From a checkpoint of a small transformer trained on Wikipedia: width 512, a variant of Adam for these matrices.
MLP neurons of a small language model. Each row is named by its layer, matrix (up: input weights) and neuron, and shows model dimensions 341-511. Each number is 500 + 40 x the weight over its row's rms, rounded and kept within 0 to 999. Numbers have three digits each.
A block is one neuron, or neurons of one layer that tend to fire together. Before each block is what it responds to, as a language model described it from the Wikipedia text at the highest values.

Word-final subword completions. Closing word pieces that complete a word split into several fragments, often names or rare words, e.g. herita-ge, Marria-ge, satelli-te, Kumamo-to.
L2.up130:495509458421498600513468529514451528514480493544467464432548508476482549510454523514493521470532509575455500462477415429453546478507576548519478483489441572543584542506521541465463427497473497517538424468467495491500551532484531518439546486462465555540494436505476470554494481552515546472428501545462475420542556583559485456546505492488506426515499441473486448464515518436521492504560425525480452527516426512440439475549543508410552511537568511486522522449474366522530475509480528510499451563452541492559532435537
L2.up304:557504541426477590533551448486503496420501471514552489471475553541537476521516518495582517531479548490518470544444511518575441431432454478430505453462483484484516572520467547414549415488540520529469459474560504481583517488488504503488531521497456506485503559527481545560524500519506535445466490502476508464540445503518488465501537535437524550486480497477505502393486507563524427570551492513436444453486469488498464551460509532519509488614543467532471496456485457521435580519494572613444439549469453511548493558473
L2.up335:569576506539458537549427460485431539541507490525524480530511500449487529569510539533503535403511529575492478523503519445493505463462486536475490465497456526524515591532500475519555495516535567547541478450478478522518545509455490542464492505472396496511497490524556519469519537507495550499478518551489472527450468488517593508553475454457415558504502495491594434512485437540527509379469436444491460467518513538556480582533497511447504498510571426442486507513551454480565490592490461519505506483440511516477461487546
L2.up338:490591529479454535562497468528469581519530416521496467430435558510473504542490514461566525544519492502485519511523452451485575445529501532439485467453530497554490495482576521548492404492467559545502499464498490529536415558418498471514462494499516558487522574514491434487588467549449484547510540579523477524489519434519491548502477513504524477573492508474517490450567488470595528494547399440508480554505472431527453451483490456454558483528571497470490519447473480493517507553461506513523495507535535470496494494499
L2.up457:445592442514519498503512544450463501505484507590460536510537528407459547479439518487502524533511472496484480541559531476535563505479467469511513488532505509586504519533447542557448544520464590502471538524506570451550474512445493476510471516477441429500492514483444546533567448446484443502507483508527397522512517468569481428514513413496533473482488483501475477528594510593548503524510498457500433541412512488478486518534482447461525488528465482457570521482519490514496404490436512493518513431474480476525495529551
L2.up543:556542525472527519470479418427503467519533522492470506480524550487418548491503555513532505487481458525518457506531491465383538541491497540466501432471446503482498583513523501454467522515501486587457460524460520521517473564506596497531519456604510488470512474445469471500523460423494514428556507532477446422434478504477508533457506535497515492498538487459511466528550522457544515420526464540473512480511535582531490443548464391476485530532508463460453528472503453528469513463568465504492486497456514509477469523449
L2.up629:462454505530508513490512532463541480485464448502507421444533512553517448509487498484510584489507568515483477539493546497463521440453511512538537520470538508548524545521480488446534493550557478533495420477509446469518531454498552519461490431494510527485456461554480478476560441521459527540477508581491493517522497514506520471436496438567533547481505459487450574524448479485477412501519425526537422480446543536460434524495516475505536514540495558476454519506505439507477512524453548509510549467491429553478433539474
L2.up822:527526500450493498507484547552461496462560543479426481443471555477526532540506479534502587453528504555441489505475499516539558524483511515561516526437488519400571482492506557468538408577499468548554543546499427584569487517481537552530503454464452482499507547510532591479525514535516483540482512453440508524472534525545490505473502474465511519463517521516510482505511522479528421504438476522527431440455556530495464500548500510489554490468566427469511440442588450499516498510503447477503472616510484510513435525511

Word-final subword after "-i". Word-piece tokens that end a word whose previous piece ends in "i", mostly in names and foreign words, e.g. Jessi|e, Serhi|y, Monsi|eur.
L3.up25:480544489406521518511534497488509539465489487488513522505499481498493460552532530481585462543528454505508533478525474465511576534574467490531550542507512500574428442467500569491535420495465586523559489552496475577535506509471639453544417524510549601568526522543544464567538458445533523536524470515486473444540440490566477508516519418473593525506506523550524454487481570523566523502557539497529452530514398515457455533480451558539460501426471521441494546482496436474479494487505508466527500500472525491479529473463
L3.up139:497514528460461519511416475562493537529526510435469519460508535471544542506519461525536501563473529492474462470525530534521465508521615507499484484524503454631504517456416534487414570434487431511516544461481535416515453561488495475521455518444500495540501443452454491528500558421445516506493426486470536564575441446596475429471493520504502472527407536442496560458492546494544443511572549500500473472523468507529428536508486529514524516509511457445489506520507449507482487458485519492557490442538535493548554483433
L3.up192:528544421445499562520417449480455546527479477569491491503539496544537491513504516526490526509553548500502423498486488504491588532507536474513497474451545453498475421533437594564462402530550521463469550585548492480516518518529515456472478461466498539482424487452479536490493558473457558541469537504585535464433506477598534491481508465495485353540437521542514585447524501561573523484519503449473523469518446504470517565506485486523540541485510436416497538489546476562471507445507474544480474480449505519553537487561
L3.up241:463559512397506528531453517513512481492475471532536509475503553448533453450547457445522477541493501527487483437562526573408553478478529512502475493586469438473455508531507500521495403477494504507473581494474524473525465579421520427472488494455431541491568496499455526556540555493477486455475482536526493476532553520569457437486527467485502422513523503474486497484507519506491529475565466465452474514462511549509461587557503513573505451500519492489530530571555494465429495452479540556499437465479517424535463466516
L3.up404:504593498409499516516466571435477490479458495511454548504538528438528570481522507556458428527463507537513502483531399480485592472460508454511480448504487450536509531504454551459442491478564500495526564502507560378496526507450553526533470482465482480475516531521499548496485480489474534486433488460490485548469445497584478479460459454431494478543426507506534567437475521519499526468530519478539480452508555577537533544523412458531518498503478545459484531489472428476485494521506503536484478536412487479432507520439
L3.up438:522463463432531520549467395501513527524487536474481447459554526527467512513481552446493527472488499490453481465413495474456506558527476530460523566462492482483397518462492528450517496535554469477471510535536492499525490423520511528480455442453483537430517445484469501506459514420456548560468452465436480507521485424528543504477448535483517438461536473469527491440514496564501450453583467517514515584530412499500464514484506490531432445481512453487512508560567556465537552476484532533497517452515427486532475475528
L3.up470:501537461473516449509537523439543476535479483482481413516524485506486474537447547507522424527543491541566545553490549525423507511508462515520424470487530519497528415563461461469480496396506504486454502518520435503474463521474476507451494513491503497521475487480558443474561438532476541531479495514573446522541474551585532495434545512464531447546494478476531507415488497557478484448460503460491531481490451473545468570537545471526496466571489509466591487515522486456464524488504468542464525538470539561511538559604
L3.up716:488534513478470443532542479496509511560450485465462519438470544544505505473501559490475506519518485484557527544514574513437494446491507520551489482534520528565513502502507479526527504513442500472550470555491502526540527598498525409487477614463515481537499499460449457494518470442512558586495496429503488569461515507512450426501477390503498475501544567501456430444546539497555494520489494516556523600420523572487472480492529580476501532526499496422453451434510518478495470470520540520402554447493506452551557477415

Range connectors, word middles. The word to in "From 1955 to 1967" date ranges, plus dashes, and mid-word pieces of long names or words (Carava-gg-io, Halica-r-nassus).
L2.up25:454518457532491548513478469488535476492459519480459506531496463419537524470504523580418486530503535457479494528563526478467518478444512457596562500511515493536572556524521485435547533556477439507415550488541499475437468559426518532547544470497544502441529501526497541476550470506508467540490541467470513507494524577518539443479582460504530484470554504464526499549380411486483481437489563504487487535445478566478498490463468527520467568506501510562556503375563484469466472500473486467518518535454523526442445503455
L2.up50:472556531500445512505479466513560487520483534532520502515469535503550480493438466480452610429521572576488515528464474495551481509430527483507519515562521486452597572544500515528420504475387497517466564496488521433515469497516526508477500476556525450518521501540500535517540514558520468558510494479457508483489539439560496402464586466554559495526487501471482505432537430470487475505524485551452501535441532466492423515486482513508520497559506462470560485494522503541467459566435493562503480575442583473510519480517
L2.up68:495503435567521533482526475465444488435399486528525456491501476490380478550486510488483457506568462495420566471523494456479441456485500436510506544499503472536576563507532469517432492523442494573535417549519560537481519475550519503536470474436530548476548526453417496553521527560439491490436506502468464514496477499525533467500568522462479511536555448511533473487515537541470515523510506500476469459388517510518437496512511443517443503531511552522498552524465550563558508592455539430536502601419462558463508503469
L2.up587:508475407506537495512487523512507462501460489484503514491479512493475551474462483495468448505520507508549544515554486490465540502494486556563516501500528473496487481561511531540521416498425511556478504554445478536478437424517539580484487528539474558492557522502434510452498544506508458561500467513538443517497451556501469388493517399517548531474442579490512527450478507448454489513579531494453454574524501494516529536425492577476488543559443554471456558582530512476450477413531537464545444470519554493544513534536
L2.up702:495495516450481500497535475482486485516451472551506489486478505520507530533469511491449579477511557504535436513532478480542462514522481457505477531490494545451508551515489508563434493440482470485436534520431529424501613468516491543498516478490491502519455511524436510491518510490443541475501511470501481428461476500545466477482590491591513571495523481545527588383505458521519534487547442440436507488514577478471452449446560425534471581477530549486529490449472445453494536473479539480538527457447482475460513446538
L2.up723:456538471494474465493463510468489556539507512481526496454523541471510467503466528479486532494484517486452497524456567431482455462546542570530469509530463469482520517567552402533478437543502528543528460491485539481430493515556540467476482559462477483531486404503472485399480533488443530485540510475475553558569552515482485489473514479515471461496491458426572555487454497521553419466557458524543450489512542511533461491510600541492595524540533500535465528506469499439492480476513487511536567540512535504526559473496
L2.up979:510491465554519543419491458426433541472434507525493511519470517523515518510514487523494475562491539473456504516457438534389470552489500480509539480563579541511553478537592477448520464513450548570481481533478512550545529510487409500486456491516469533574482527508494540552495517521462483561473533418471465512432485561562523445452511409564546546463520522504473496479485439572523527494545474561432398482510468477495490530506539499493417576451494527473431511417536550495459441503478513552487436472453545542507517533528
L2.up1006:500517459534522562535526499477467512528462509467453495556483483505464514503445555520464458516464505538437500469495497483502497476502527484529497453595503506485560569518500468477520524483409547536519472489477601484489542553564521496520488495447498451590404516527476508515492488535439531467451505494487482502494526536510523426494523485483493500620515407393519500520469516468502512439518427533500456501446541466474463436496465437493479606589444480558421608497464514493511503484541448516497444490511514541509466508473